config = dict(
    n_layer=12,
    d_mlp=512,
    activation='geglu',
    norm='layernorm',
    bias='none',
    parallel_block=False,
    init='normal',
    init_std_qkv=0.0238,
    lr_mult_qkv=0.4,
    lr_mult_down=2.0,
    beta1=0.93,
    decay_fraction=0.564,
    batch_tokens=16384,
    train_tokens=198400000,
)
MLP neurons of a small language model. Each row is named by its layer, matrix (gate and up: input weights) and neuron, and shows model dimensions 0-191. Each number is 128 + 32 x the weight over its row's rms, rounded and kept within 0 to 255. Numbers have three digits each. A neuron's up and down rows have the sign that makes its largest values positive.
After each neuron's rows, "fires after" lists the tokens most often just before its 100 highest values on Wikipedia text that the model never trained on.

L6.gate337:112101074151126128119152136173135068176139147148172176101131120178130164094163154070193114105113129137157181122120177151080145159166064101119119148167120117081138096105134137105095145122125116110138117133126138120147178118121131082135207111176122128108134118118146137140083083131161150081162164159126141160192151080065076099117125147136144099130131164085123126138165173114137144064038097106128075138103108168115101169100139081123147159192172157096115148122147118130201152124192153165148085103102132090097146045123147154098059126079177126129115093057139170126158155075113142147
L6.up337:095105141119130077140168095087173131184109155092149133142114121157157109119104098089196130174140092183123129048149160142153110171171111144101075096128086113146134095132101143117103152168125173141189109137128087041162183087099133048102143172192104209138125173157093114113132134133108064138152160105114140147101118152161127105084070171178143134171141116187127143133152105101108084107098118091091108117143141116162109114108093119108137143129171099104090104196150124124137191104136143162061146139112126152155083111092169159071157146138155141160123089167131150114081168177118124061
fires after: " ", "|", "g"

L5.gate471:152081141098081153125132062097128169101168106183053090158080144135123111125071093099077104134171132179122134155109108112134149125100105143174133162086103115184157182176082139128160062040124121127137120128170141144103155144125123109125144139157086114097140161150133168106147099095145075073071173126092127166151133190151115141151136110124087138082133121100106129183108175100122184132162100088155118123063176138190144123122167159144127062108186109153116180131137143103118201147044160110139105096172101131132133173120106120110138115150112108080117104172091186067128151127162110140
L5.up471:137092137154129146096113125165098148164097148147068144121138128061084196172102144153139121177068130116097183180095133110155147110083144111132110111116150060133090123140119084056167069173149095122159141134163106118148173126101153130093189097126066072103091100139113161107155132146093077064087159130123090093079105160184114108119138135128108165118107133160118169198124135141129137121156154127177132121122159139119081105138142141067172170074120173121169084130143139118169176141164154095164136102124121099131130164161141070093131113176156180086133137121112121038223134170115102114
fires after: " ", "le"

L8.gate495:105102159079139119152077137128136128164104179115144088079187168117121142137125129121145152152142123136130104157156128106107089081140157097127090101121090168103124124100172171146106121180141053158133111137088134138112079091101196153054132139135140050116096125193172126095163091125154099172138129167144140093167072134152066135099120101145148130136147170132097151097160117160147148131071140085140078104090148134126161119041165043059152173091132129089151144097160219129129226157145089144122107137165154117154067148149113110098124175142085132143104095079134137140154109106151109150
L8.up495:197187118113156112124034164171166131136159164113148089111087099103165132134133108134160138187189069162109199130136143146183159182088113133090160105106153050161094107135143128099143129147151106114114119102077172090205073135121105107091127098163135157141099077132145141150145118111106212090090126136128111161094169097114106126171113167200143104139191070134151134140083099129167112168189148184134098123118116155153098135093176095125118123120109121085124114102088116167138132115168106156112107082168108064163108127143120147109106083148137119118093168131055145133150139108154074142
fires after: "-", "\n", " |", " h", ",", "ho"

L8.gate198:112133106137156121080099135099120041122082129167072162154126185152184107160169167149120113128092120088167125160125150141104114155175107157142077190189131097164146112181157128136129124081111096130165164102088172108134105064127161109136104115125129139142178166138145137123119086164176115143113158128077082149107157053118164144097138141096135130124131152126123163194212120107113172140138092107127131113181090122183133100135133114177138124167139132064110140120198123113134125126162149139083019144126072012077131103115157173124108125116058120123110115147100140116153124114139162132
L8.up198:109093085112179129080140106114109136132125175164161144114124121165158151128116167070180099088087077084190135146129136104151137149109127156131096118165180155152165000104109130141133156096161138125162124143105069118111118128110094109110112134138100151117131211201128169128114096169162096100145120167056151157174076080147088147113139093131128099143137107148144094179123117114173121132149152135101122136147158124134171123101172133120154119147139140112113083152139113143168038140192072162070086188146110152148117124126154087089139152116103168105112168048091165079101138175098181139
fires after: " |", " ", ";", " (", "′", "2"

L5.gate337:151028166103164166124084125191131129166092140118099145118126083129094123143075123113145110135121123128101139102211075123064155109170129129122146190095077144138132092121154148144145152128125102145164129162158104094154070141122181119128117148062103063189111143103125063155157162134129119130155077060199152162188101102177085128089099102098113104195117114126164131147166154149163184154101134100155207128077129137119116149098126113090120141101130114113140028093154181086113127115109131151190135087114172152162149112154095111122118126137101101149117130183125150106178133131104126151
L5.up337:102126113131198100166107101099065134123171149179092118080148121149166070092119086132131162118129135150087142194107080096137126137140137118136128115181123098130080109145138114146101093082165192148138150080116176118107107141110158082126159121175147114094150088137131146201148168141116130107156160136164160126070101147132091108140112136180041060171197145170130129173084118107152072143132148137097112133142086163138148157146097100102071151137077113129049128079143144146118137130090104110151151180182091127160131130155090164144109125146194109153127173091148127043129197065116144116
fires after: " h", "ho", "it", " Ho", " H", " K"

L4.gate110:086164132168114156101115077089149096140126126185075104113079168184116131121100094147132144139096152180113185126121107198124124152097121184155143096086143116133142178156115126218133059159108165068100204185156128085104172143132185080126072154139154151096163178130146178102117111105068150108156091116122102110139125163132098150154128179125128161101135131049127163143106180131186109104165141120122153167133125100171108140085131118102152156141105171125140072156110098141116127144150118100142138088079145161207072151099136123121112127164108087077081122098132105088134127176124056138
L4.up110:117139107217125212122110126108182084113179121128070111133082130159084133175121139114091120097128113138149178101178117189130146131108155206171088106105081117087138157146165108170136122111133177175143117200102108112137114130194177157119079102118132133120172097121180127061112107114093083127169132173090093084164077083102066092110067127153166141147178093129148126155077126169158143109112138088085171129168094108153132108071103135092107153107058148197131139142143102109136154136135127138135101121143121110184141149089156165110115166139101126140086163096125178138129109183085146113
fires after: "|", "-", "|---|---|", "---|---|---|---|", "\n", " su"

L4.gate85:064155156124168133143146143119142134133128129184159106153190129105127132120175119110144144185131142085138150188124137114123119162032156098142070155143093179139094157118122159125117084097121111138150181163125134108128167094105112209120120115099128106087086133205114133059130125114085144082105193134090151122108132156099109128154114180147113118144088135077140173178156098144110216114099133154107126181124160138120143105110134133141109147164119145079151147130138119109162091132063130109169098100074072104083103139146141189114187104071052079117107134109108190077098147144093209124
L4.up85:131080098111090122107152141098139143088142169088151129198124129194097130158132124139143132147078161118188148152151138133116166149138127156082089111185112178109105079086110139169091087084104157209182124112184078139141130113128166118147143112136193119053119185147146105112138123156094059081131160123100120098105121144113158109106105074132117159089174140133160117112157174192137149202144142117160131080091099115119100223119108079107142195139069093136172130173119114132091116136105121113138092067141148116108186170065105094108148114174080098132127131141144161074101148145146121111
fires after: " 19", " (19", " to", "–", " "

L6.gate460:133103123123121158125058106107159089098179125149062186158125097173126159100116123150115181155162135114105110195058042141089170167074141089135132136159081146116109149124157121130112165069102150101173143159122108135150145151117142168127223182105139142094127102153116146109129091150117165114120109139101095102112105114102142147154117109123160184171097115135133155117128150081050150180150100169143141146175098086171103123108192167206134151121106151150085092100137164101117124154133087097108172096116139104148096103162126117117185112150183091118121079132080173048176110150114100075
L6.up460:137078084093139200183161135124124088099134175158133148131115113199148129092084125162124172144125111135189130158133108138095171099090183104129141116116085181152128183153133197149108177107140135159190106168104097083120147122055115155132193109131147114167151088110164127105120100134135094114121129084106068148133126146093086150136083128063161176120094120176217130115125128134145083133156103123113083069162152115108163084151121148153140116112093156132130096140189165135096105115058155145121138135119075115133115198175097107090142171060139083144105124141076217122106124128110139100
fires after: " 19", " (19"

L6.gate125:107124089135085063056128075134137112079130156126075142169123166142150145146162129113110114075143147140115143088146086154120105147137089183093153119098063119178187164101121173135122176063117154112126079181096165176132156136116118093134128155082125067181128157121111093142102148159192168101135119168205098097119171152171108099092177112064136172084104112087126114115146095143118132094106185133147191118175128062110113146157133136123131122112169122056117096104155130117139206148069180159178182121154125099147147070099125124112116121131142135160115140062115111133137175128106099153
L6.up125:166124163118187100132043126063157090106117184108102089145149134205165093106110126125140129132138151150102115146162144123113150072146105140118156157072156163116076132173213173106079123164072146124153137079107126157123159106158134154067187121158143158103134128114112153133139122166136121105179143126148126133164124116150097075170121138154110140122180109217108097179060124115085126125160179104095116118108167089123109110104069103115109071141142159090092100130101188091219110075159148101139113111162124084116109066124133143118162112087150095138108129148079115143175149191088130111
fires after: " P", "o", "ic", "P", " a", "A"

L5.gate468:155131086134160181124122166149137133112131192143129137115108111099096145128091127111077085129135138105141176115108066141129153102103142135101112103168122129100075103095099105106133130085131159152108112137105115045115147090104137145132179158089067159094120140185142083147122169069157119139155126115129220129122153204069129176102098168184159103168170113157147160099131069050141131107165096122069106083096171107156135154106189134103151098152123127122133134141142158116114188155162145155063102077133182093173190107165159185108093122109101173184137113114124157101137180097110063124
L5.up468:149085109152160177176136167166141160123129132070157077126151151142170145110091159118122088159102113080150097118151103123144130100132157158138168129057140196120191068110126119102187089157151132142138071068110129145156109081133127132088200164115093109071168123095054126115170120117169133163085153130145124125145161131126141155116154138158109182197123101170111152125157107105061119140118128115079125129135148087128106121174127152100153077117186112125130143148067132134137074154102066063117092124157073125214085152110143131134165168158095126170107093100165104167166074154098083095
fires after: "-", "\n", "|", "ity", " |", " "

L5.gate152:067119136105127145144125078127115103155136176157164187163124148149111121129183098096120081105091105153054109093082083175114109080183148186142161105080131144212154148108136153100184156150181150123114148075107082183116137145097128116126202130124118085122129134088151098178137167127176201110104180081116165124077146096122065157155139094087157129106123084122137133184126173141164144186094144152177139158129132075094129089110100119133081125162141103115113082145173138099124118127113137122108149102065136090119123130141094091131169120143151046071191143144147086166129132111097152161
L5.up152:088078163089126147158094175091115081135128159125146078105160116140106135155072112118110134158150076098137157129141112090131091139081108142092175141085199089136156072149129160081092122188130136178133128146152087182162117092090091147140101163148173168116106166117194105114110148181103119078112089123149138144072073099169083164137131139109061100159146137133138130112096152140151111153184133111146099164121080076142091088121126115124089123133117178188089137156155140092170235087128129126135158165126110138166081085138186139175140086053154091112149110115123137114089186153169139116
fires after: " at", " For", " in", " Al"

L6.gate155:118125120144138145103154146154142160092167096133091132156137135077113131095113119107165148176155163154091197160141134142106127143117210113144154124122083110094206123065107156146128114083132110089047081156075171105160175139113111109135126110114122098073128126154099135120146152097097130109192169200133118141134093094213120173111130194111103095166101139108087126110113065105124148122146137085142077155180163036183128160107119114176119115079113156135109084126108169196163131155127120188142126149119151100113146081094168196159173092119082164080140123101143150140100104133151093156
L6.up155:134108122101111118190063133149196066122116069128101063093092152138130087184123140159113138110131115135179147083159125099160115057178062119158198089097099078108131117181116139121132067120097152120155074130118154158164094130168123106117135107111090155165124113135132132134162144088102119117152150154115149092089092139145099106107114191198125131143115129156083129113142147162103151170142152127099081208198124084189117083201111128173119076090180173103142141104115092161118142107070145162155115187121152121131138087148138133108152191136093151153076150133141126157159164117182097125
fires after: "\n", " ", "y", "b"

L5.gate138:090122117166164125126099035187158142190137116114088163140141128123129076150151066106115133109146100115144159040093133126128089110233189122130100128140117087132173119103135079137088174142102148107135128180135136098126161115103143212103140112123109093185150125173089159130120121131100117154164107093170132072141114169131026141116137103145099129149147109179129119124104111191224164103128207161137114127097155108119152122088078140139135167124123084146162139112134121119159110142102149136140179108122108147103121141059082064155094096135149182182105141130114105107130115170148112138
L5.up138:102118131124127136174127083169117078208157132122096141112135172132101114132125067118093129097171121108173159130089119128148195086208180146145082155156140137133134128159150165092077148094083140131141102202101110135126151142150132192113110135138163110158166118120122124189134167132100123151161117138123107110144070211121099102087074141192126172093161053187113127096088147171135135103113164098148136083133142090058112175132091090151132127166138103217169116163114083100125129110117116131185135118105092112088112112099146081142052134098158138207098127113134130080167116129123110091
fires after: ".", "\n", " P", "|", "P"

L8.gate456:137132083109143121106117080118114105144150217117136106120121117109210153133169181111164142121122125165080125130170157165144205147086131112118142143140056136166177132139173167099151149147102092134134091123139153111140108176145122147172132057126192110167138134126160185117125053096140111080155144098121108096214146100124140085071117081173172167139137178091132117088163101124141110133124115147147092133119123111157159132067112096066176240107166076154099153121111180146102052167123144147138133145157074080136107132085124083149098137082129116093134104138084145134106140122138142127
L8.up456:126158152145139122118127167072140111108157142158092144101118175101087118117039139112146083167147113169120135113116102115146137174132099160107130121125067057074139106183108112162101148090129124103158162140084112072096155118121164171118126086196116108188142163122189080123072167092150113116088120114122160152217142149099182079125117078156071144115137110113119058153177103129102157130154119112092114108140122153133113128047114114098183084091142112135138119147132102182131130129199128102128115131122121082178130156180168147095178137116162154139116051167107140180146127186121077185
fires after: " ", " the", " re", " sp"

L4.gate451:149130111148116186150104120177131134123164189077117113164131116138125100199193045132156110172131114116112125096145110166160148098124110136143161120081091143135124169143136096185136174103165108108092095124110099099127156091171210106082116074178147099123124105125123057165095107136156072139127146127095121172142061112147116163081101186115158107147137170142130186124095075150129119118198126121076131065132152094147161183132119171155093091142118080135160083131145184123128114165124133143136109081180078150160086156130146052043152116161148117072118097141187130112104116125123142138
L4.up451:181156099124188127098182181046174158167145117083182116097136088160180143149102155081199057145064158165070148153132160056138141149110093125155137149097096145157108106094146184175116186123099156112145098175151102077103155155147136167112179054140132094096167093173093126163157146170116099137086142113076064122103108133147110133157092108155116122115134141127169101092122119146162125135142112118102106159127112136159098158148150100128165139073116135097158123150124163122147162142111159049082123112138080130122148153089120060152206117139180106100118139130122140057122146124116105136
fires after: " ", "o", "mp", " no", "le", " pa"